config.yaml
n_layer: 8
norm: "layernorm"
positions: "learned"
tie_embeddings: true
lr: 0.00069
decay_fraction: 1.0
doc_mask: true
MLP neurons of a small language model. Each row is named by its layer, matrix (up: input weights) and neuron, and shows model dimensions 256-351. Each number is 500 + 25 x the weight over its row's rms, rounded and kept within 0 to 999. Numbers have three digits each.
A block is one neuron, or neurons of one layer that tend to fire together. After each block is what it responds to, as a language model described it from the Wikipedia text at the highest values.

L2.up1045:546512463479504488525513501467496498501474493451511521494519501505490517515517500491485475501509527540498488540487545483500497467516501532543514468456489445518511508526481535507503470484521541497457521514525487489535500497493481497524478526475485513517510540501489473508503537506520466486
Description: Fragments of ordinary words broken into several tokens, mostly the first piece after a space, e.g. em(erges), ne(xt), s(aying), act(s).

L4.up218:459472523532521521479464496477490569501529506486485484477499511460498560480565489502453491535516507534535536524516474502536485468533515466510507517506533507490482513482496535512528512495526492500504519532487514499460520523485464496477533477528490535462501493534513472475496506495496460493
L4.up778:480541555505523511513480512510499493446518534522493527454491501436501506461510472500495465523518537552518515467509493521478484462498481527470539500548487498499469460499498481541522514523509443509513516499539519514475482537502485512485527503524525498515537507503482487496482474499456502510
L4.up1031:473525504530541468481513466496529504505506508514513523507466552520484517432476495494522518557564477528541467543440502503513494513482536503472519527496518464523469489524493529510459523507472506498533515488504499506455505486504472490501556493502479513527493468542487517505435488467515475528
L4.up1060:470494483492506517478525469507507516468507524499489468463489517503488500496503516500532507533525543530491518469486524508490476489518487482481513487523511482563473497523486520537477495469493548491457504519519511454506535455476473403513504520511475482496526455535511497520506480476519469477
Description: Final subword piece that completes a word split into several tokens, mostly noun endings like -tion/-ction (fun|ction, revolu|tion, f|ra|me, indi|vi|dual).

L2.up187:487508471527528496486475433509518508487487488483530504476479518538480483477448515487494451520579488525480482504543485501481536486537496461514512484482525475525484545504502529511526511501527517475512489511514490522504531495519529506529522486501524491500519494513465502490501502460520456492
Description: Final subword pieces that complete a multi-token word, often in names or headings, such as Rac-ing, Base-ball, Taberna-cle, and closing == of section headings.

L4.up24:485489493543505452482529513474509544516465503473533502481489510483530495510514547480517522522527497527461484542525478516484485418486520502485530496478517512487519503502492463519500494495528486531517484533510508522507531455500493499480513514504510513428488455506513526512455508482494443500
L4.up25:472519479497504500508491476465465508503515504512546505490503536482482514501517536474535465533487509544513526489540539532548502455481493508517492497498528488483507457517470506489453461518485489504524482513531514449513513470513514530490488517546479502499497515546491494485467493480514440486
L4.up474:493483470554479497510509493483488526537507541523472467458501529542519549537511474511532489500548530508483471550521489531490487458500470541572490508483482487518546549514504516486547496506494472489493518481503488507485511480464517472506497510512513493506490507504493526470475496480492488478
L4.up1286:495482508537526453479493519526488474479473462493534535491439495495469499527534504470466512546507461508502476532518479539498511507504505487440555492460530502547519553492490469513528489480493493506509496477505505530497493507481480514499532527548526460492478491501524493493486505497460526505
Description: Plural endings on common nouns, such as -s, -es, -ies, -ities, often after words like both, other, many, as in countries, regions, authorities; also the word those used as a pronoun.

L3.up30:459499534551481509503492486489488545477500462494482521489477521533506491466495519513487493507474514573522500465512495525443525468518527517536523483542478531495480518521527531498466464484523448473507489534471503515506510504480496533526497484531459516480525488478514494531471457488482537508
L3.up48:459462527546522528487487519507515467485483491530477504472493516497441496484510498507529504501534540500446487455428481499518474518491504485521529471485514531496466544506487526488539435481472477509492496491476489500515518468487504515534471526512473513459543507541513521483493470510496441530
L3.up94:548523546539499500481465519462485513525493520502509505508478536486518516502484490457501482529482459531504478525508533511490579534534550493511535462489489499481482522487515483527525464498503522446517476494444500443434503457522497522558508478542508528511491486517504532498497462493481518466
L3.up166:465476499509505478485529479473521500480503487486477499482464502461501525500503503516470490498489495503508488500516492515463517460533480539529507482450512509505492525487516506508519474495480475469549510508524507478469506484492470509519488474505510486519563457496486457533502519447482583465
L3.up219:484510515515496545552495455514450547518469532530528507481493529480484506501540481516499466486495522555510479511505493559500526507516481484496513480452473517546443554496499545482531467505533477525500503482567477469509528519529461476496525512540489510481510488520524557503494468480507490466
L3.up304:491505536527523489526472530519493559546491492480532464497453532525480541531484504493472504516494451535479499518550523536504500516515556490528531488466477506510489477497479528488539492510505484470513458519490437493484522476521501523517553493538480473496504504506498493520493507451452565477
L3.up522:457518513554485526512469499442516511500521489505526500539509537455542501491508504488547513484501457533481458524492510508536507491509537470506511490503489498537502475506526536506524485505493454503501542515502480453500538435496495531539525478497470469495493458572497470541524508520476490535
L3.up613:461506552537513495493468495492499549552497480502489491481477529520454485488533484473530483562524478519485485526519555505477521533530533461501531464522553479523504492473494530538504494516517461494498486538471498503426464490460491501507489480516481529499509476507545514503482488497504470482
L3.up644:521473499498510492499481512512506533513491532506480463504444525457473496497486481495472487522546505482502483533480501494506521488529491483493513511491524496481503507526519483533532532534506447518486536471526529511476494492503551480505511509565542489437497483512496522463478549490519526483
L3.up699:485513532477529459540498525485501548522446473446511499442471509508488497501469516487458473507515468523431468520516502566519512443532468520537524514505526490525510481513527562467504487479508502494498524504517512450506509512506458516486469501509461479472520482509482500499475448502491450500
L3.up801:471516527538506490478463512464475503490487529545511517487490502528500494503506533521457491517485500549512473547570544545480555512508497493495500482509509459434511542530512510528524512451505456460454434487474483465489528445468461489527529511536523519468499483482535492500468480468515530492
L3.up841:452527471558476509498490491472470478508480500472479510527492531546511516499504497502429487539516497509441465509545487502488514521514463549490498448538508514489497528477484522529485513468512549492508521521565502496479536492448456488461484495509461510477546482545520524543534486487507473482
L3.up909:452486471513491507548466465475458539529497463548477490472502498486499498523488521507463495502517507555508448497534495513491542472498467495468488490519524468527495554513476524522558497474517461517497489494517497519458514459470510501530476530550534496491539502481557527486489481459502491480
L3.up970:510494524550473507493535496498517500531478509450491530518478553524546451497477498526483464538535500558489490483513556538500562503503517486479510473522466500508462517457509503491506489490496529450544517471525489476458495482511509498487486517507484496521508508497507503517488492499517503486
L3.up1078:498528519515559489479508459493544587464469501513509528519459482540552457534490500498501496531512478507510508459502508513486502483494467498449536458472506469526539495502478525542546503518472496459556423511510471562518485511476483480564492490466523534493505497504511521510465502490529520447
L3.up1216:504552481491547463508482496515451530525481502475496494518492512484486475502503505475501493522532504493477495504557505497541506545490507481486488519495492487498504521481499515533522509564437462519487496469530495507594525513477512527571585524504506463501491493499531503512467534462510494479
Description: Suffix word pieces that complete a longer word split into pieces, such as -ation, -ing, -ial, -ion, -ment, in transform-ation, remain-ing, influent-ial.

L3.up6:537537481487537480493489510506529531527500509493482494499436507439526497502514497488470479524467505487492505475425493512479497522520556538508494499490500478510515512512522545515514522524445523468502487499471504505546459493492478474512513486509511512516522504550427525471508510478528514534
L3.up158:508482529495537436552483515499531508541479502480495493494465464510484511499516487520489476467520491479455447497449533508485523513517500478502498512527554525454492518526530456507506519531505504484509479443505507458499464480512494521507473567477502480495507471515501527505477466490483528512
L3.up231:527542505502527514510463480494494494522509484519527533513447498501514505467545483478500492482485470471500516476481526500512527514520537471517542503476523465464580490546467520506496521568487500486493480518516515483486513455486514454524532517517497539494527489539493494498461486472476479496
L3.up262:473505488486460480462484537466489473523520476509504484540497533529456512507475506514493509498497464508503474487437511464522480515519512490551486479446491487518559473569518519500465518525472498480512489523486493497502523494475491541543451563473491491512504449545449530472515491502467521533
L3.up466:525522498518521483544480491559519523561496506514499499493494472507492505497524475528468509531498493473477461502445511509519513516499482468497520488518496497517539502524491475577497496552466503530511494488467526520493508518513503490538525511494541487521486493477456511511483529481508470497
L3.up472:522531521471506488493491488480491495492538477543516468545530457506498526500541487546519494504498490511565510456447536488501534516513549501496470519494486460562532490518474496533589509522467553473494532492511501503483477480508469498509528487456507499497494496477475518524492492496507476499
L3.up559:475510557515486463502496503486498524558497462489500492488460472468492474478539530523468477521503497490516509481478502534528525527559494523494499505529496470545544440534496493524519517499503507459508481528523488458529507509486520475498553507495540507500499493504492460504491445504501507515
L3.up563:524470521510480497526496483491470495493462480512430487485500507484496504560477485532499492508512479476479489472485506529506486460493509471502529450499530523526508495505475477525505539519476506480568463477515521484519555482507490483536520514486490482500512526512468490484449466478507489479
L3.up569:517528511489500469493481492480510533510523469446501472510487493459508488487511520522482463487493506496507496453500546499541501511484493485554479492497516506542523470517490524500474481553466523490533482506475504468490513477502497486540555491492527520521524512492482530557528487478530499468
L3.up586:508484485501485492491481475505546511506507510504533504526487499507535543499528505509469480465507487511476471481461506494531501489558509516499516508483472417498478472558499529516504479529530532488490471520515520512539520485511470498513524504453527515508471503559477504493494488499512499491
L3.up628:503507515538470495528509439501524452459513511496504491488494500524516507498556528481512479472493487514491458470487523473517511520524529451474498480495487445498539524547519537522504497567474494534488479495489459465507513495505498484548497531487537498504510520511490497492469504471469535497
L3.up637:529540465487489508512482512500517524552515482496515481509505496522513489470494482481483473499515482488511475475449511526532497519517471492518495495472539468502557477538523529493480488526508538464503500510468533466482491440528449465495495527501519508517498470503509505531442460507484482489
L3.up697:473515484519500502504466515477486500513517524454471485528486503478537501524518516510500471478506503484487455498484565498524495472541558493496497507473500482499515506519508519494523519544475458493442484531500460444482542479484519513526520479477466496489522469517488478531510512471512514479
L3.up718:471489500488491505487485447499498526496507463484490478529477523475549514535471531506487486537537517535503523511432510488551486530527484521502506515463533455487514516526557517502474489483475524501475488519516511479499557466467515451517466461483480518494525489553476482464478460497494521484
L3.up1024:521514471482505498499493505492530555514533453467512495484534508511501449473566523514506510514491459539532499491448518531499511503484500523476477536475480464460499519495489517506463481489480505494509528519504512518530463514502486509491496518493495499505505504486472508480491481515521520514
L3.up1155:492470519531534493489504496507542525502505489483514470414455491491505461482541516511457477520524513518513504475494498527509522486556530504539486480475513471493530473499518489511497499504481509440508520540513538482521578463502457518481508473478540518492514489499494508510450495496455477497
Description: Ordinal suffixes right after a digit, such as 2nd, 1st, 2d, especially in military unit and title names; more weakly, the first piece of a split word such as t-ough, te-mpera, ter-rain.

L3.up44:505469530545491510527463502496504529446499529463492508469488485482526480478525505522485488515497483514518457538540537514497546487493469503499494472486490467469579499531464517489493516488442489475519496488515516507504498514541506472501512516545516474468528483485546487491509472452497516445
L3.up47:482460465520506505504506490510473530514463450517509489508469525497521481558476510528457487501497501477484436481457476514491495464483513488514541523526520454469500447495477498516548462532521511545466538530485513506546564511506501562479425542514526545469533460525468505543457514517521483514
L3.up59:486477517507548495490499530487466541500438532493507482508511515477526477525497507469513509523560475502510445493509487504473505471475486475531523501533476466506531483480507507487510510491519499497485481567500490520553552523443494519521497511531486514506542500487495489534526512483482478498
L3.up145:442484511549491518493497470489468515489522514541459520496487519485491471462510470498455511534462467567526480473551537540493511457499511515482550490495485457514518483484484499496496528524472479434530514488481508492520513480501439524522504516535488501473529515509531514517454491474498488513
L3.up202:475478492465559545505524456477479507512478496518539517504501533437465471483519497506563509505543486521527461562489492481526511506524492470452494453517527520510493516523481549497497439495520530499494504516519486475471547505448506483516547491489454536481507501513533502509495495450528503485
L3.up324:520505480499533485495500523480524521465505522491511506506508547517451484499498507492497464554496523478494512529533480516504516520512510552535523485486498490540507510535486508542531547501530494474537495511466522480526501501538476485490532589514480472461537496522483505510492519479492517493
L3.up377:522491505486504510491494445512492493508486513504480482501453543489529525478514511521511494493487512471500501508506540550510493454484454507521472465544503549506488480499551505534509521497445493518508497503506552505471531502492509480485513485529521526468530484524519519508482482488495493509
L3.up523:459481489522530527565497446477508532492507500450487510476450478459477501541508526487494490511555490516488473497541566501533509483459514473478532493515550475531513530464468461503523483520509512481507532522515481504467515523484498500487499506476480494474526471514510475481471539483504488477
L3.up597:498499477517523495530490500481526527517491499517492502468498512524531486473478525539517501539524503513479467451492522514517506527488512469475487490529547480539524531511514460529469530514508479477481490539499506505512514438476492516481509531538506500498519451518483518522549493517492441489
L3.up755:508524505534512506483480459513515525507475498515495508518478480490528500477506488529480504518549482472455481572532560517527491441523491513465528505491500494551539503499515493540494504523479501509530543564525540515498495494487497490472491536535536478474500455494545508492484508502524473436
L3.up782:446509484540498487531462552478503535533480465477488503455476524519482434556462513521528466491488487498522478494550535472501536456510493523487505448504515478501522555507500528512485494459495473511520509481471512470520549464475494536514414564548492529448546466516487496481502484508493487464
L3.up1056:499500483526515538535498488509527562533485538475443485460490502496496501516491504496466487494482513456508473521501514513504520488482502501475506513539502488509528509504491450506555521513491481466518529494493440530530519475491484494478496537485482519449502508514515517502443474498523486464
L3.up1067:479501491512526469508484527525559515488497476495493505502493574545496523506498552532539499485520478470495456539545517497496529546500525522506486433528507478532461471492525490519522507503497530462508540564518479492475536494490505521516507499475472511500479501521499490475516506460494488516
L3.up1142:453484488518556494505516493491497527485471510479515502500439523458552482505510526499505501547563510474468454521500482489483481416496473536518502504460513503519526472494489491486565479517518490503505516505504494488490547548521528455507550495514509496462554507508498514498502506454544546521
L3.up1165:482548477515482439475498483484473520484493509519547500517488515460519504505488493500523489521493494475460501506532479536502533446490489498517527463482491484513492531497480491476508497539522480492541461517573500490460529532504480478462485519559513465410498462514486520519518499491497517457
L3.up1283:461507525532493531511472510475514551510457520499473520466492478494481460528508487505504503521550520501522478508511540486471502483508569453474524490519498512527513517476525500544525516499473499472517507477506548489509466505475463501500523497495531486489500447477499522486476484457471498476
Description: Final word-piece endings that complete a longer word, especially -us (Carolus, stimulus, Phosphorus) and plural -s/-es (Honors, employees).

L4.up8:495498508535513505527530486503504477478478501522470490497512521509547515460503486501470459494476488519519508528485494546479500480511546509527488487479507497520513522530474524554485447538520505487514485537497505463459516516499475493504525474507506514531516468472493503476482464502464479503
L4.up28:494510480475480473455489509450483519487476514497508492504507512509524478493474488536526486525470485488507500471470523524508502469497522460588514511484519493516481507490522509546517528534464527516557497551491508513466496474505500514490502537526486523502513511489470502484472478492448501520
L4.up701:475488482518478431543516475450500510482553496550494493461489518440508454502545544495468500464494441517524470525515484504505561494537465505483484506544516465540498495519483562521510479504488530511498507541547474514494531476475516457516544500479493494459516476489461485499486503506483503496
L4.up801:512559486541518452494493509477498496502504511514485507492466481440514510463523525505478478498496458534565497495467501508473521524523519493542518527503497456543540507513482530528511522533481470471484517559480490493549520532492527496478521460521494470513526540487508496446467493511482483470
Description: Word pieces that continue a word begun with short fragments like at, At, de, De, Mont (At-hen-s, de-ri-ded, at-ten-tion), plus the word right after "at".

L4.up161:493512541499490494492533515477571498480522484492470463507488505481512529489529505534470460480507471483515469483442514462515502496510544489474508496483489452484555481495534501534495456543451464493484512527503513459551514490504463513521497494490522529522507514509481485543520511503491501516
L4.up648:466477535538523482502512483535511531521517516523482480497454511463549492452501499457464491502490472531499474496461525479491501507543509513480493509509522457441542534514528495498463559501482513493497479549524492479479492509531465493526495507525519493489501515553492450476456480500503517527
L4.up829:544483503519479480525476432483525505499507474503537503528493512500513485495516510489494483461544486533529456495481496519517513504537512482488485509521497478493565479512516534475510479547496496501503483524501488474470497432450457527507495491483511520504529485485463515500474492507511500473
L4.up832:499463479495487485533482491509468499493539503514498474515482539513571487441535514492528475493501479539522465453506534470531545502500506530511459489465517502494504524505531513486540515494515507506486491490506474482531490486495465512538485510503529490513496501530465521514451505507500499460
Description: Fires on the first piece of a word split into fragments, often a lone "t" (turnout, twice, ticket), and on "|" after empty cells in election and sports tables.

L3.up28:467509501492499457503495514483457490501449499504503516488467508492556508492528472494489500525484435521481488520515515519490497478488513530541546496474520522450507541523500509525527480502459516504497479559509505465490523480490505505502529447506529524492495498526508511505491477530458532504
L3.up88:497491477494500477510521440466498533485515537496482505495494504463532478465534483515493515507519494498469528524444488546514555484506536490500528497462559500468486543518532516530481510487434511527500495498490487456504504503497522468495507509480502516485486470517501519458494475486450522509
L3.up110:441495461491493449557509476474527504539493483455489501467485499496518493468494498530463476491499518490516488530470513515514508474511540514495524490504491518463489546523496502535500474512465515522507469453491524495532477454500457463521513549508481506454534510517513519480477474446513526522
L3.up212:510507534530528490501524475495508499450513491489483460521506495482451499447473495482461477486518450509522508538474497508512534504522495476522518489470516493500481531528492532545468514504491540448509499497447510546456523438534522543513495506544491519475515488521548534533457506475477523503
L3.up255:493497485550501536529480544458511570477509480491499510530450527508516464461498524474488513532508497515472529504478503523509513502487496484508489530491561502471531521505538522539496510511465485482501506485488513521501481503496521478498544499550515471458536486507497527485474455516456502481
L3.up348:530556500492531487534493515511486499487482483502492493541419505526486485448503545486495470529503501452466491513500462525502509524513503526540480480480523519494566498494472529493507478518470509496502505506541491497463488461493520498510466504499502488496497492532523536455499484442482529489
L3.up477:500484482501476517519506491504499505482451541531541497500481509492533551512503504547522482522510473496505452486512522500494545519489517501507524453459506461485465506545477492513475458503482493521507449530489437527479507538465487464511508490493500489486538527503502534484514478508455526514
L3.up483:499529513499481474536510534467449466484459480470461493513458485510547510513478516515473505512486495499475470515485509486510498487489488511484544443459506521457516522536533494486521496496446568490471464514530481487499504510466510536465487474477497524486510500522551501512493517496439513545
L3.up545:492523505534504519495486456480483531460494501477475509512498510501515488525491543488435493514500480527515479510505493518472457454508511490493501487510501509496486480526494514519537478500496506483522522532500465479501523521513467503518468534480458524493523445523490492511477467506452519485
L3.up565:481508516490490440539489515487500591528520474523497507507468481513511502498478523460490492497479461478543495528495518504546519487530523509513523534533500500478491501544481505487516478494464539494468479499514454522481507471470497491505534559520477476487518472554500503512497502482469517456
L3.up576:483513507466529475495508476496534505506494441494495502513447478530549458486533532547505504514518511515495481514483504512488499484543494479504501500475526500498480512519507518538452467493508503498470492538493483514496556489464533531476483535500519532467510494463484495527495496485463458473
L3.up616:455513484535516509485493545448495516528533493480521502526513488490486531469555487510511492500500496527495490500439518511513509512528503492495494513485490486510495504525491523536551476496493495536504450529512502520446476491509463549514495544535555473524490499494516539510503509479479489484
L3.up652:500571495498543518491478446485483498501476538504537485475474496522551445505510509522534505522522544487478462484510500544508513484505476498498510496509476471502458528527473532529488490502532507485484492510537523532518501525489476520538521462491517486499527525497487529468500511491519520501
L3.up710:504496522521493481507488460500509536452498476521540488501498510492483541506483497530514490524491512561473464501514491480488502497554483480559530514467531510468515506470474526534501509509506520498498520495517518479482529491509474498538495542531477511501530500476488469488478526484454520480
L3.up723:489478434533533484496504449486485497519508532481497505496477497487461486460532497526461474500473474476475452473466531504540507526499509553491506477507517473493506539497493498510512503504477488528503489510504551494502474527505482531542574500500575540504497504561520516472497497488512509505
L3.up1127:502505500523538524488486503499516516520522463478517514475433477460480535487514508499487487495470449533457501479510470554515510523515509494502515523503536521463542528505503495565490538491494521543474507574503492540483569498504488553515496500500534510502566479501450473522488506490477487431
Description: Articles such as the, an, a right after a preposition, mostly "at", opening a place, event or title (at the club, at the 69th).

L2.up800:492486489503484513532466492478502543491506523497543506504533548508498545551530491543507497534550522535474474528515527471520492477522492524527538495499493497539539475504473499528486477550465453487511508517518517457482515472505461506505507510542500528478519504518491482461472478499500472472
Description: Final digit pieces of multi-token numbers after a decimal point or comma, in vote tables, percentages, coordinates and census figures (35.91, 106,709).

L4.up325:521511482472493521509505482497503509523514507476515489464479490485479497469537523515506499522488487559472518516484540528507473455495554465472532480513512526512507534482513480474502505547456483513475497545520489488464538513499452519517573488479541499483520488476465450526471535480480465472
L4.up654:485514455472505471461465491481495559556503510454529479512497461521496474485542478496481483501503490540485514448493506522509536478496532498495491459480519529469496501502501511502463480516454509506475496524521488458532504478518484476550497519504491503501484484511507528483493486513529457486
L4.up983:493501498553491519473486494524488488536533527477527503499502507507527546441542456506519484526486549489464504499474561507476546514485491480515520480519474508470528516530516510522495465532494469528452497541526493460516515495488483483518491527529502485505483522493507542486450416522479503486
L4.up1221:533530525471531511498523455458505506524489541501514493456474489465483485489505501495511465504529498522461521516486511476511476460492473477502522494461502462460478524497490548464508498512444511524496529512518472494504513522490505476496488497478533520497509475509520522506477480486488533459
Description: Fires on two kinds of token: numbers or "million" right after a currency sign ($80 billion, £40, €185 million), and mid-word pieces of split words (Ru-s-sell, w-ri-tten, b-ri-dge).

L2.up518:525531515497507498527484464461489557510508497502508466511476508527539517487511530507484478508511476517500495509486556557509557492533506508514496514482514460487539495500479498507530510533480460527496493559508453498494478502485478501531502545507533473482536485551473501490462434453444502448
Description: Fires on words that start a new phrase or sentence, like "the"/"The"/"A", and on the table pipe that opens a row's next cell.

L3.up50:530483525457512507504500446520533503505519454481530492495515510533482513471528511526483477509510497486486447492525486524503526485502510448497511489543521475497518494531526517499511473519475485493475521517522469490471502492490521442542475487533533506489512461515520517505481473473503463508
L3.up208:473524516506514437527481483508483508501490533521526508518526490455482501502537486525485472504509488517438448516487480473469524471510540504469557485516485504480514499530522508523506489514477472540473518504525485492544497501492474448474512498493493508439516515485492498490506516494513491437
L3.up228:477560529504516540461492493488518502490465497478501481466526491500499515460500481500546461566536496534454502500489526540489511498532537472519500464512475493480498516516497496475516501589493455532524509506504498493501494485507459527508495505536538524497500509499502521531511430506501475474
L3.up248:524508491475504497504490453484520480488527517527514488509527526499516480508493511547572478526512484489485471460498511510506514479505526470492586490508489455509548548546495522462527487503479488469538502544540508505494538487517462449499480496526539514503503517505483498527509462447483483544
L3.up251:469496440518469488474521491478501496501478499502500471496484552520512512493477527502489491492502493489458468522477529525514466479528501526538532488540487478521519534480535513522524427526477518508467465522539504525562538484503481493478522502501529466525515478524469432468454514469499488495
L3.up401:477480505521540501483469503482471518510486545486525522501493513507513493442510486530528501477498524527504506527540512495488515504498496505526527525532497506495548498520547503524569514532462495525495515460524461482502471500503508475526508530518508537495533458499511508529474481506508462461
L3.up469:543538468480508479521533510509534507506532507499549509486472504467450520485547481512529510490535495528497461476523504546487523477529504469458492475539506503532483507555472495474499496523455462533497484524543486479521525497492476486508485490499569466482497474509488498501472506477514522495
L3.up813:542448516500501479479483492506522513484511491503549489485465540475492502478508506469505497527498526472434470490506513539493524487479503502509487468492499469500503484476501503499540485544467477501477510521520532489534523454526493484526499505530481551475506483497488502505513493446515464549
L3.up826:518486522506516493499498431462517524486509514504508505510480535512477504485543508547513490473488477501509442476457504497488512497522519496494560477525483500471473538564480533472517487518474480538503500543524498493484503524472523474519494517483511507496471505542448498462520492463485500527
L3.up852:456486528529492541460483486493517516493477502457480491480457504536472483486528507515496485525509482521489505486471497532476492529494515481514536484511533471476523509513511501513529534513490477473491546509477506465556512480494512463517513529487490503505523497489496538508467509435448513520
L3.up888:504478534485530514480485446526525519545513478479482496508488476539506486491486500498490498523534482500478470489508563475515496493513497495443497482495492452564498510485520491518495555501444488514481500505492548530494499471473469494540470506497498503502522503501487486504473526443508502527
L3.up933:478469530496533514466481467475497538480517498517544496462514488507510481478541513527521509515520528510476500502511539520554533469494493490511517506467493493527565514516560552498472486490416447543518507502520503498479497510510449453492555475520501482496477494497474513480463420486447518453
L3.up1104:496509511487513513509512530498544516482513493429517487478515489518476489495544494501474474516504533515497480499473475510491508496493514508555526511492491486473487497551493529501494507532466500501467520493471481463504529485544518508525531514516558534476512528531471517495478532438497489537
L3.up1139:541490524480482500501515492457509480482478540509510485485506521502502486526519508530519485469482496531476497462556507526446521481515543446476501505484447463501533505526518468472464477517506494482473477487451532457498510475502533443462464504483532487499499513491469504517456469481480510514
L3.up1181:478519506490511528477482489486493535447511509491525472554521480468509545482512533571464491489500450490506497527511521479487520526515487499508514506518523486492503478551486502478465491486483493495504509539522492512484503516504496503522527510507551503499523512520502481477474489490486525483
L3.up1200:501484517516526494532509482464518492494485526500494486452549503467493520464518474541477479515499515482474470534508492516522496445509526479545504439509522456501486539488492511459447468542496514536532485531484471462486495521523468537523531534488591545489514505489517536499470525493516470469
Description: Second subword pieces that continue a word split after its first fragment, such as grow-th, bro-ad, g-ir-l, Go-ver-nment, and digits just after a decimal point.

L2.up1098:473456487541449440474501513492489522510468478489537504471510489487480473510488529530442510495511490523506481483526507504472555491506484506467521503519511494483487535498483512484483451486509535493545500509526473463501538525510454488511530480513496457516498491469522536516468482497463507501
Description: Word-piece tokens that continue or complete a word already begun, often in foreign names or terms, such as Provisoir-, Cho-ir, Janei-ro, 19-18.

L3.up52:529528518490510507564475486502477482477469513492501493474527491514527514502496506483485488522469490520445478485470488525548519478504516494507529522465476511497503515527498493495508485520458560517511529501487467462525481506503496486477514533506473514461527488553510492537497465498469514511
L3.up81:490517478514501537500506485447461512456479490468474467510513499519489496503483495546488507539499473520496494493490488520537512482548489552494582496503499503486564544506466483526502531499512526499512521497511511499512492522501482500502530511473497500480531452514510463511484490497486521476
L3.up393:472462498526511478500483495487470503505509489494465493502549502473471482521476496537473498496507468509500497492551513520483523485503511486502493478495511448482482492518535500504503504513512484521498489505495522499495520505448487545544452549500461539483544501489508562527495519503508488508
L3.up419:448531486503509496473494541511522471465476489471522499457507485505488520501496520479498473488543441525495473490487549518489513512526492472507497502508463460530527489532495527533478453500541541493517482505555482518511565506509487474495486497505502454501528439483514454475502513504475527474
L3.up451:514498459502490495507519507487517577488472504447456485487521527513522519481520513500486472503482439529521512523485523500498520545512501486519545503518556517470516518481504496494507561558466480498479534524521462450486509512511488478494590512475487499498531532534456494516504461487491494433
L3.up510:499507481496526498493500524497482494495508497494517490465496523473483514513524528501447493502497496486512506518511535516486511492506510526471509514530526518536482481524484536510522485487497502503484534505531523507483506523468491491497534544540504455513526515495493464503498504512463515544
L3.up530:504530510547481466498524452525515545490495531463526500480493528519470509511489496512514491504522488519446482534524489488472473484475470507486533484527572496465472523479500512497488486484508513505546530511509536467528506490477436498502548481508563488509501443483498503511505567466486508489
L3.up543:476483555521507473473521517443485497494503521480508482494507498452496478513518486533470486527505492486507476518495504534486514472523532500515506495466493494523524534516510494494494481502490478506527461514482494485480530520496518491524483497552510499499532504488498460483456476496472468511
L3.up698:477539517519488472522497496501508511493474498535543515521505558480449514426507489497481489497533473474452487552511512560484522484523510514518507478520540502506445498529497503478483463482487518533588511509550476460501517537460536509502481523495491529528511463480484488476496498478494467499
L3.up712:500473483517506468528476454471509522514478498500465504489514462451516490529532487489466519521483482486510479532460480518468545509529462498458497485487527466519494545442494511504464454502498537532469523539478517500487527507460470483536533511506522552467527522524502524497504514510524476495
L3.up962:511510546530494491521553470480514547500509419510522517499506526528481486510489514497510473482507517513507475538481528507539495484521481515482489472509498515471465485548519518484496517472490511503540516514487539504509523496513516526457528505478476478505528464477474455499488516515490468469
L3.up1018:463506541545547497468500500499478544481491494474497482486516536523502508530510537514529457495499465520499497538488512491500484496513511480504570489535524480536510511533466527496476497465518522533500508506510476455513543469499515502524500493500483514486528489500492497529500525478501460463
L3.up1148:459482555558528479534501509468531509477519448519510500466513501489492479504521511516507470506519511546509529512496518499533459497515499486509519469512531515510522515520497532533480461499486489508528506509525507496457543456477493495501505501478513494493569513498465430477501481486480530477
L3.up1189:480494472492498509486492487502503491481465434505499489462504499485497499560486527497487525498513465527464489485523523502484485421514504501471529486511513462553493531500515491517523438489521531506527536508500530490485499501475508458481489517511521489516508500501479489505511527490490481497
L3.up1207:487519537525521497545461462477518504493492481483491493497473531520524526503488486507501486506526448516523497516500535506520530502476518502504543492499513494476519538529477518541499493499491481498536538488533450476470530474493468472533507499517516491435505531493516505507540503482506516471
L3.up1266:487466518503567507511476456505526517485502511503539492486493503452512537514487439527495467494514500520484463495510534495474503475526491470499528510490498482516558470534501536489508461508467494529486526529503482492529518494528484459529488486526499468519522507484497508541488486468484527432
Description: Short second word-piece (an, al, re, y) completing a split word or name, e.g. Juli-an, lo-an, Bavari-an, The-re, dela-y.

L4.up119:509524505462472481505450514499517539557456492475502483471517507476476545479493525471493482553490457527436502507460519500504517490550509494508506469471478506534530501512487527514534522535476485496541495490553488477529511510509532505534511461506478527498462471462489516498452485483491525445
L4.up564:507469489522579489469540501498493557526510480434511478461511534523499493503505507513448478509483510488497506497487493512473507512516519497493511480474492445564514479526509500522510489506530492496513565526555479498523507521466519479547472433511508518496489473527474496532513453485488462484
L4.up612:500506468510513472489558540493478487458479502510536508457477498494529531525519444509493502543481511518507462526466499539487531453490521491495535514499484463478497492503510503467492503484478510547511500541490521476503497534499497458486507469509508504535493497493484452480470486476478519516
L4.up669:488471535471520487507496473479506521521480499470517462495505518501473500459503516489439495477500507509453529512463504532490469431520482472466520488461514472473512543502522534501488454487515582452537579522524474514475484493466419509495508517527493498480489493494479502448500480471499459492
Description: Second word-piece of a word oddly split after a short fragment ending in "o", such as flo-or, blo-od, lo-yalties, emplo-yees.